Weights of a small transformer language model: RMSNorm before each block, 5651 steps.
MLP neurons of a small language model. Each row is named by its layer, matrix (up: input weights) and neuron, and shows model dimensions 16-143. Each number is 128 + 24 x the weight over its row's rms, rounded and kept within 0 to 255. Numbers have three digits each.
After each neuron's rows, "fires on" lists the tokens most often at its 100 highest values on Wikipedia text that the model never trained on; "fires after" lists the tokens most often just before its 100 highest values on Wikipedia text that the model never trained on. A number after a token or word is its count.

L3.up8:131149140112113136090102122164174115118145088128151113116189110079152141139099155099117127115144111128100143099145162117131097161135166122108111141111136152104136133098096157125188100118152103127143109126162096149090135088140125115154110140170107135133095130132105131149138132110147124119131169102152112141157135120113132093143139081095159134146141117154133107133158129099118114185079
fires on: "ad" 15, "af" 11, "ist" 11, "l" 9, "it" 9, "t" 7
fires after: " L" 22, "le" 17, "l" 17, " Le" 10, "L" 8

L3.up293:162115138134127153133145182124185142091156064163151077139081152167114114168122121078092113083116097075126115135109128091124134131112099128131122095147139113129115110130107153119167141104130086105108086114146136088110116103135104120107094140113123086158115129117111146153143157118128108098143140115127145175120125125159124130143109105154100163096123159112140153128115120113128133134094
fires on: "ish" 19, "her" 11, "w" 10, "uring" 7, "il" 7, "ist" 7
fires after: "D" 13, " D" 13, " d" 9, " fin" 8, "L" 8, "ut" 7

L3.up1401:133145134124170134150103136143151114103100162086122098123128123137116137158146124130157100163105086131143134109119123124148090123164116137121165200137100124115093152121138104115099115139146104154091118129105096181151119130108101152143150124148124129099126137143142153130137124121130133129117119100116140139106116133124143135078178098117103116157107127115152128165096150133164125141114
fires on: " " 28, " race" 7, "193" 5, "189" 5, "194" 5, "8" 5
fires after: " " 22, "born" 9, " (" 7, "199" 7, "196" 5, "," 4

L9.up779:137105067117140096146101138113116132114158131146131142125130157137131117150141124154157112112153124167153065126090131087115138137137134104112172093141125145115135116117190092098143141148107096120136086089117129090095086118173100175105138182079069146157133090130161152138137122132145156180163121150124145088147172160109139119137089139132122141123085139097121136102150113111156139106180
fires on: "on" 18, "ou" 8, "ur" 8, "at" 7, "ask" 6, "ank" 6
fires after: " t" 31, " T" 29, "v" 5

L3.up1158:126109128091132118116120132150152107134114131105152083122142092138190145146147131095131119122110133119134108144139137133116137120110108147149145118097138155123108151150085114149126128140133137138134159139154134098154136055147116127163164171124088120099140134168141133133138125084119144095113133137130108100143128109135109123126117116150178203103099103075143159125105160120137131176135
fires on: "in" 30, "ist" 16, "ines" 6, "ine" 5
fires after: "L" 21, " l" 20, " L" 20, "l" 9, "el" 7

L3.up1270:157149141116127146101095088124109099101114114107143123125125109161153117167134105115127129171115133147160111080175170182111121122137096099170107106128118089130120146119139127137117136110166145161133140117151151166123122128137121142171113115133106093141160174148123111140173124120124134116134154127099098065144151119124134136152143141093121135100146108116158110121140158109144134101115
fires on: "ol" 13, "ur" 12, "ell" 12, "ach" 8, "at" 7
fires after: " B" 58, " b" 17, "B" 10, "b" 5

L7.up464:138164111138130108151185154084153118131183105118129112109121143123151114126145135132117125131119086122108090140108143126179113085138093120112124152123143139136152108118151122141131151142103162145125138130143156067107118147095116149119142118134145108114131110133149116124094162143126178149114086091141084127101159156148082101059103144114073099137094134129158140091173142154116118126178
fires on: "ag" 15, "az" 14, "old" 7, "ans" 6, "as" 6, "ah" 5
fires after: " H" 26, " J" 8, " R" 5, " K" 5, "h" 5, " C" 4

L3.up294:127110108120151093102108141128135089122143123144124131103155126152153109090155138124078144191135131083159102125163144092140127124105135120108132108117134125108109145139139096120156115105147139095107094109120118197161155131139127149144105092177151097106128127156092144140137159134131141097126166120126112095126182137160122168159164088145099158166134160117105176097131137158144104146144
fires on: "." 85, ")." 10, ".\n" 4
fires after: "1" 15, "2" 11, "5" 10, "9" 9, "7" 8, "4" 8

L2.up988:146123139154127152149130121098103110111108113100095146122114141155143140136110097102121166153143073160123098113141143193134174119129100092116122121144150104133139124149098121190141137144134128122140094109160150184132098077137127124128107119138102079124166125130101132096136117128156117109137130110121108138164167128118098161143153141116129116122146146116162085140137151087122162119143
fires on: "ill" 19, "ond" 14, "ur" 11, "en" 10, "ib" 9
fires after: " b" 43, "B" 21, " B" 14, "b" 7

L2.up836:178096137141112120121108121091120160178113044084146160133125076098087116086124135112142134144127128144146126110142115141108138143168130166150086082145115119048121127131110107140155099161100124108151153135137112095134157117158123155140135137113133151115153140114127120119135116148114153102127138121124164134125152116103102085130165135148117135114124146082124137150181125131137134163072
fires on: "ust" 17, "o" 13, "ape" 9, "one" 8, "over" 5
fires after: "-c" 13, " c" 12, "c" 11, "ph" 5, "esc" 5, "C" 4

L3.up51:159149125112114137129114114128143145111154141126125140102137092134099110156159135147098159134131155131127164175105156136120150134130113128159113132121118097104108122121139102086118113112122112136131141158157127136150168156105110150138134112136116091133147140127116130164152093146149113100101131130181080093150151074114128112091147101125123130115102157135089094132091123161103200124149
fires on: "ath" 18, "th" 11, "ch" 9, "ts" 7, "ing" 7, "as" 5
fires after: " N" 28, " P" 12, "N" 7, " I" 7, " p" 5, " Or" 4

L7.up432:115134117145130116113183136148139128147139147130147105121131158125151106088171108158140165124112158140112119118107140119150133194144109131108125122129116123117106069101168123093109111118114116099140172117135105104136108125133125154115127108097126123127090141100139151156124102067125112097131125107175107085146102135134090139144131124108136166133146159151129102127134095127148124144101
fires on: "or" 19, "i" 17, "u" 11, "ing" 8, "h" 6, "g" 5
fires after: " L" 23, " K" 9, " Ch" 8, " Z" 8, "ian" 5

L3.up259:161125128132114108124123134121111144100103109120122128106105115112111109147110123110122158117128138110123110162144151123115108135137150122163115123143150137164149114108132122124156156115141086108133148132127166129114150150102135130137107139184157159120152143089119147135108123113148101122139141090119152112119149131125088105124108159120121177144114146084138153124171141072112110123182
fires on: "ars" 15, "are" 11, "ou" 9, "oin" 8, "red" 6, "ives" 5
fires after: " c" 37, " C" 22, "c" 9, " St" 4

L3.up628:162149172134120099128150114154174173140106124096177148135150095134097156104180105104145161115120146125125105140145135120142145168120120126142101109112097156077155115126101135124084148078141107108168125135112149106149088122146120102097123128129173101103167098107124113112131115146133124131132151126101123139146145134117146088119122152147118147095103133137161137116150094116115169131096
fires on: "anc" 28, "ust" 11, "red" 9, "it" 7
fires after: " c" 43, " C" 23, "C" 11, " fin" 6, "-c" 4, "c" 4

L3.up348:137110130126116135138130160140128153126135087145144089119130185095170138101137116185101118098120105108137144136123153153134132086147135081147145134106137110095099110141104133131153111143158104119142136103148098112107126128134092101121099095136133112148123140136153113141185100127113128121103139132137133101067131104128076115102078151136145118138168139179128133125107113183129113127122
fires on: "'" 28, "ack" 10, " of" 8, "ist" 4, "om" 4, "l" 4
fires after: " d" 19, " l" 17, " L" 16, "L" 8, "s" 6, "ist" 4

L3.up1383:110136100129120177103121114131148103109119116171125103112111153117114144190112101081116119096126146151115121075127163135125127113145131108136128145102136108115108135160142098158147174094171137170153150154150128120109091116138108149137113123144181108141134122121061157155175104098174118150115186154115155119147166122148147090115145128146153095114121096108147094147089098173119115164149
fires on: "ank" 11, "at" 10, "ash" 9, "t" 9, "ats" 9, "aw" 8
fires after: " fl" 22, " Form" 10, " Fl" 9, "b" 6, " b" 5

L3.up781:086120168147127115101147124124205122153130117091141108127155122132132109117139110123135086096139125109157081085129110146112112125116134103178109149081124086109151123128141169133156132111140137104143115132105112133129165115133138146087113140142158149115092090122125130140174126140146121159121114123120148166143124105083109138124164149132096133155130152114108065176123153100135105141101
fires on: "." 55, "ream" 11, "isc" 8, "yl" 4
fires after: " No" 19, " st" 19, " St" 16, " Vol" 6, " w" 5

L2.up1321:154097097146127112136113125119157132117103112094107150119128142147157127118111125115127151090099108158151129108102164150084083147145154093125109131146146126077104090111084121129122131131129074112136091084128123132132100114133144125134124126122140124135128100099095141139168107121133143161111171080115148103118116115114077106161122148177141130116135147150096148158131131133135160145110
fires on: "ous" 14, "wn" 9, "red" 8, "z" 7, "iv" 7, "n" 6
fires after: " c" 39, " C" 28, "-c" 6, "ro" 4

L3.up605:153128133106151127143112160153121095091179102106137091134120092179133164135122146103130140093105189124129094123093113110131099105127132103148115141143122086083105107116097135125144153116079108133111125112143133091106151147106137155037117128143152117164091092101131123161158151170128112146113135133139113114127150085128090143156119131140134133142138138120144121126091103150162117149158
fires on: "F" 20, "w" 10, "r" 8, "N" 7, "mit" 6
fires after: " D" 28, "D" 21, "d" 11, " P" 6, " d" 5

L3.up1310:101140158130144104122130101110142104151137145142111112144139147127128169095141127120158136121097149121153156162111131096122084159139153115095117179155128131105121142147156070092159114124146130145114156114114122130148118109094116152155132091168136176082121132145113115144115152116147137111125116121106114113101135160095167071126139140147142129145082135153126144136132120095139120156145
fires on: " " 47, "196" 12, "199" 7, "198" 5, "," 5
fires after: " " 34, "born" 20, "," 7, " January" 4

L7.up636:141156121125130175162173115126167076142181058134136107125095106119099090155135156112103088134161128139116113149112145080163121120161153163152153126101095091162118114091122170101107134087160177128113105116106106154122118161086128138103139143126163137140182156118148101106116118137133129076116143167064122150112122147119120116108118119151103119153083158166116131067133103125114062123131
fires on: "." 51, "as" 12, "T" 8, "il" 7
fires after: " G" 21, " H" 14, " J" 9, " g" 8, " C" 7, " A" 7

L3.up520:110143141128155112103110114124022122129126134140082165149160114142110141106148121127116144128134097145151134075082142112110113083147100154135126058101107110122176168121125148141125109105129078151118143063146155141149132153087123135150119093132124116141144141121117140138136133150120123142140142122153151135121129096152140114122165129141112112146123093131142106110150120148090129132130
fires on: "x" 14, "c" 9, "ius" 8, "co" 7, "ion" 6, "ax" 6
fires after: " Mar" 53, " appro" 8, " mar" 4, " m" 4

L3.up1255:157114155153128141139176161137148130114142140105082166102098120127135104104139095143119124163107151136136133095117084149103199112123171117110125107103094140159139105140102181097126111109173142183080146123100132145099135097099151150107142096105107108125104162157121103135111163135082101167129136122125118098122105156136119154178116153099155129114106113124154158098136136147108154107164
fires on: "c" 18, "ve" 9, "ud" 8, "ug" 7, " found" 6, "esc" 6
fires after: " a" 27, " A" 20, "A" 7, "a" 7, "ib" 6, " the" 5

L2.up1033:174081145145118147128118150108083129102143136136120133115089156144134114119136137146141174117110128124123103153146111162139132079150109097118141108127110148107098098131113079097110153112144115156158136152159112133131136120134119106154132110155113112118141138105101157126106083114137147129128117074145107106148145122172095126108117180117109156118123125126118092174097086125133152160164
fires on: "ing" 21, "h" 19, "hen" 13
fires after: " C" 20, " P" 14, " D" 6, " p" 6, " Z" 5

L2.up703:135103127127162110136166148114148107105081141124156144113082123126089121093134146132141108172107127124102128098109152155100136157101175125094073110148165124162146118126077116092134161071125129083136092123093108103113074140093104161138112125133132148146143154102139103169141192141133124125137110108126103141098104136116125116122137117116114145168130124108136110130142113146094134097156
fires on: "ir" 18, " ele" 12, "tt" 8, "way" 8, "ud" 4
fires after: "A" 25, " A" 19, " a" 7, " U" 4

L2.up991:136158139142147118140156119109124143079131109096142136131087138120125156126126058089098154106112163183170130133078121140127138110173120116166068162122129114126099133114111124142180122108152118103093148125090154158074131124119140133156126106129132124149152164126152160109131107092173102130139156108110117126131135137131121111140152145115119098095142150123125090130092102118132123100106
fires on: "ut" 27, "anc" 22, "z" 7, "are" 7, "oup" 4
fires after: " c" 35, " C" 19, "c" 13, "p" 6, " " 4

L3.up242:168132103159122112120148165099112168139163099150111124131163118154117107127144134129157153130091085133143128172140142108127123111143133153130124133146090148102106085123118136103124152169131151105134126092161176158148149143140129161089126119143138107165127102173096127127166130112139086129099117110147114123158163155116126146135147122109128149145150136133085148123141108090145115101138
fires on: "." 82, ":" 9
fires after: "1" 14, "2" 12, "4" 10, "0" 10, "6" 7

L7.up1252:125116101135105136136142150142149107157111151134135140134085118098149110144115174147137132129153172159109123078106172127149132141104152157120139137092136127146122146098130165108109108094131139137093117103138127174109125104153120101150153146148143135105134111145093087116098142164105122104116148115161107127124154158151182131129107134092131137112150102131149153152155126128102129123081
fires on: "E" 18, "A" 15, "n" 13, "N" 7, "ic" 6, "he" 6
fires after: "A" 18, "E" 14, "O" 12, " A" 9, "et" 7, "CA" 4

L2.up1239:156098165148166121147160141108125111160141143126119112122100137146143162153146156134084109179114148124141103130146125112130142073145149119134123117133128087115074101120090130142156138135141112183129140096164108136137145116110135147132132083129105098156118132096113175138136087190111092113157177150103130157084128146138106116160112126145134130111139145084135134158111139126101085159147
fires on: "ile" 24, "ato" 11, "lo" 9, "lam" 6, "ie" 4
fires after: " d" 19, " D" 13, " Gal" 10, " down" 9, "pt" 6, "is" 6

L3.up478:143138135123102132094085129139150132146116084160144138099150167086129116120074115123074143117079140085121156113129128131100087080111141120131116110122153132131145067132161167143129129132131141114155101115150080154112104165155146161124122121142094126129126137115134173139146133148143140129146132088184085137163079139107122109140132136115128162124107138127140131137111099172130125149129
fires on: "ov" 15, "ack" 8, "}" 8, "ived" 7, "ives" 7, "y" 7
fires after: " l" 46, " L" 11, "L" 7, "l" 7, " ren" 4, "}" 4